Part of a small language model's weights: no biases in attention or MLP.
MLP neurons of a small language model. Each row is named by its layer, matrix (down: output weights) and neuron, and shows model dimensions 240-431. Each number is 128 + 24 x the weight over its row's rms, rounded and kept within 0 to 255. Numbers have three digits each.
After each neuron's rows, "raises" lists the tokens whose logits its output raises most directly, leaving later layers aside.

L8.down321:128100101119123126106137141139143146119157079117170122091109102133120129167129123131115125096118154118141132133174130136135155122076126138142117111137095092143115149130166143148105167142107155164176125126134131172128108170156131115112110143133152140129136113195132118101155106085091111120162092127103144106142116132101143106156121133147105103114146102134109105124110128157141132167132119097086131105140146128171086125133121122116118151130141131164102130114120173143127090127100160144142125151139106146122148113142117090151133180104153113144134136117125161129127143122134148085
raises: "ment", "ti", "ments", "ess", "pre"

L8.down475:128135091153087151086119146053130160142107095086126142082122129178118143193139148129123136147136086084103137076149133099101146127117079148130115156186124085139150164106094161085099119133167096095159116171133153134095088073087095095101068077090140105136094124160136071109099107085136117138090157085147164133126132129111088136100128147139120104084118159150165172147148156124126125124122130109114113116141094094141128130148126136133152112157090108131096115128113150126120113121138101174123152089152124108156121114121126160092110135163143118128117147128125119091112162122098107139
raises: "us", "oir", "ne", "ace", "ence"

L8.down561:140148108203100122148156119107171147131126158118147103133074092101152141123122169098122103118166146166149148127139128119133160131106125121186100094136127081161146120113118099082115114105108123152134085102179116135138111126144143136169147139118106121112107119126135105119103159126155116132070108101101120134126116173170126112101107109145131094126152106133141127112102177116096059132163128103105112146099134153119139140133140106117130117154110146117124111137127111156089126115075100119107156156096151096121115106113113144126108117083075128147099146146133109099148128099127130138
raises: "ste", "cent", "ered", "ten", "icial"

L9.down268:114129133128163104171115118042149125153102181148121098133124107133132072147095129136161132113132168141088137148135100090136139140113144132135109153127128104094094108137130098144171093122142134152104144136113149120141111059118102174115117164102126072147119118104169122138120083137120157140077091144155126175154116171142160128128136125147114119117117145151096091143116126120124088144145154111118095128116149086088122138142096115153131090115105132095124183131142128110119180115117138135126107097183149121148145118138144119100123139098139134158107155096153112167137145119111125142
raises: "ly", "li", "azi", "lies", "min"

L10.down1060:154140177141176171108127146129147102135109113137122109122150074107140159144120143102072158089143096151143114130095153086131136124096140113097107112124151131145136108130169112138146104087126137152135102123108096089124088152132118109153154102131172139118145146143143140124151106167076159098142148131115126164154154148139096089189133125134122182122110145146144126127089136132098153099104131138146087130144119071152110099137160094181138092116140116131134132157140152182131115125128105078134129110123174131135100152105114129142107094082098131126121129113135141077092135103083186144
raises: "ib", "iz", "is", "ody", "isa"

L10.down113:090108128144130126157137132163099163159187192099158138110145124176126107159109141121095144119155087106104136098146130107144124144123127145155081124153112128119144157125154113115108161084168158176125119117130155143128165149149132137153100110098145139101105102145154120117134162097128111116084098082171152118165100131139142167116107173146149122160131089088148123168128148130136092116125138141100127103138093128095133157102147139159130172124132130128115087119131134122142114107123166128167109124161117124080136149120163099138104156099118164082142130128117095154055111117197097121
raises: " alongside", " while", " whose", "—", " since"

L3.down359:123136124113097126147110122118119129157154140159157105094148124158173124158122067133150136111095106151154115163162127114131103143102124137121127113136146136161115150117074151099148114138109141157133090120134163181119151130144108129105142139129081139136127153077112144141126170123086137092113093164112098131113116141122095112096099142093138124126135130096100112109124161186101141133167123124134137127165117094148144127103086114145102160099076111154134141112142116150159146153116168136076115149116150096092136138125122121114122128139093099172125132157156163136134131126133148159
raises: "ments", "ver", "d", "ment", "st"

L9.down1276:124134108136137148137130138126154114131140184143139118101155128136134100147143046087132158134198106083148156101115146140152133119125124164135128113120124147145127149146131133133142156091157141131119087144106105106101108124149129154145130091128114072112170106090149136124117144096152099115167058103116173161088120124121133162143161130110113102129112114084174117174128156111099141141150132133120121128153154122134097134091129114142153127162156112148112146142159144161088121149115107110131133121116109078091157161121124117143108135170123147113142080126134129123157134102107188162
raises: "ble", "le", "ulation", "ator", "ut"

L4.down992:140141142153131094104131153120093108155136179124150138135117107124114116140102135155120102110155134149095147154096116112136138089162082115099144076157140138087156138151121140120113135121178177138096104136136125120114140071111131142134110150141115137126168163127166096113108164130143125136144158113075195089129147127123128095149117147106118143156156149117113148129140110120147139182098099162089130155137118079132147079099137140137130111122109107109094108151107155105096115137132113102130108122151135112156113116114110095151129123083150115108078082176162145098118153187143112110
raises: "ure", "cher", "ches", "ured", "hr"

L10.down263:137117196113114112126141169125100131134150128089146122150154134148147097167175169134124158122062132149109097143124126088127143107142086146129107124139142098122110106163137153088100133155127123142138125134106165155105093165130153163160123117163136107108149146123117152111118143110119096091143130119132124147132135134130147135122108205142152165151106074108121138127147130159101108165134170179129101145094155076123142107107148125155124109105170130138163132128117134137147143152132082134110111125113082153142194167104098155122101147105132151123138132140188128154125139150081129094
raises: "ed", "ened", "hed", " called", "ised"

L10.down3:122147119113119130118109150114128121102116098128153147114106116136142103177192135163080088159145133108157166144103124151130102155106113114132098172164148145118155109111092098122126124097119140122136158191148126101109140111143139138147131137158106108129141140141153117114189126101098158146111111117139111124117113141127098151138107128124135136099122118117138131133165108147120102154130128112111134132105156125130078132130139116141120114115115104111110129101135122161144094137093098123154101163088087112126154105117097124155163121149131116142106144121124119122118140117156143124
raises: "hn", "hl", "hr", "h", "hi"

L10.down85:134145128081162123153135117135105109098095110164138125122107108150172097158126115098160083135120092117122157129148088159152078113104138143137103138094083130147137139136154107107104123126111122115127097131113157093095142154123151119113186150111153105126119134122125115098158144165123126143132149088102134132114089111108086169122123158125152115114137142164146092169130140125111129161149121090126128144134137144140161151152148092089151115081169121108111149134110105153107090108122130157138145144117106134125158116091114160124151143121102137099136148140104111122159114113127165137
raises: "ced", "pin", "de", "nt", "b"

L10.down77:144118099082175118139121119124094166155154135080138151109118155116114136110128122143143154121130110139108126132127127115146147138059171120124140141156137164142127158111159132086161133119092141168075115106111111106122144164145116134155110137093173162134086132104120122125101157115140121142102096125137086145101100151115126102115098136152144085161088127109145137107167067103123125123110135148123103127122146119118101086093173101126128127152149115149121168095136114133086125113133079128151093117156114155115099158138148139172155148105106102151152134146115161114071137156120167150
raises: "r", "rs", "ur", "row", "aman"

L9.down728:093090108102132087148141137129134121184095157116091120134127129176101142137135199138170065118162152149140149082172131171127090147132068136138112128170140121135114156146136131137100121147131100093136095141100157125122119112127120108145127148098145136117152090133146122078139161083125114165081111108092140158139149148141147172103157121132101115170098152136130096109138137134125145132113120136103112106107123132123109149101174137136114129131159154118101109130090129150129152161089105161138126123104139098145161146146117130124093106117148163107076171151148109134123125085127111122
raises: "hen", "han", "hn", "he", "as"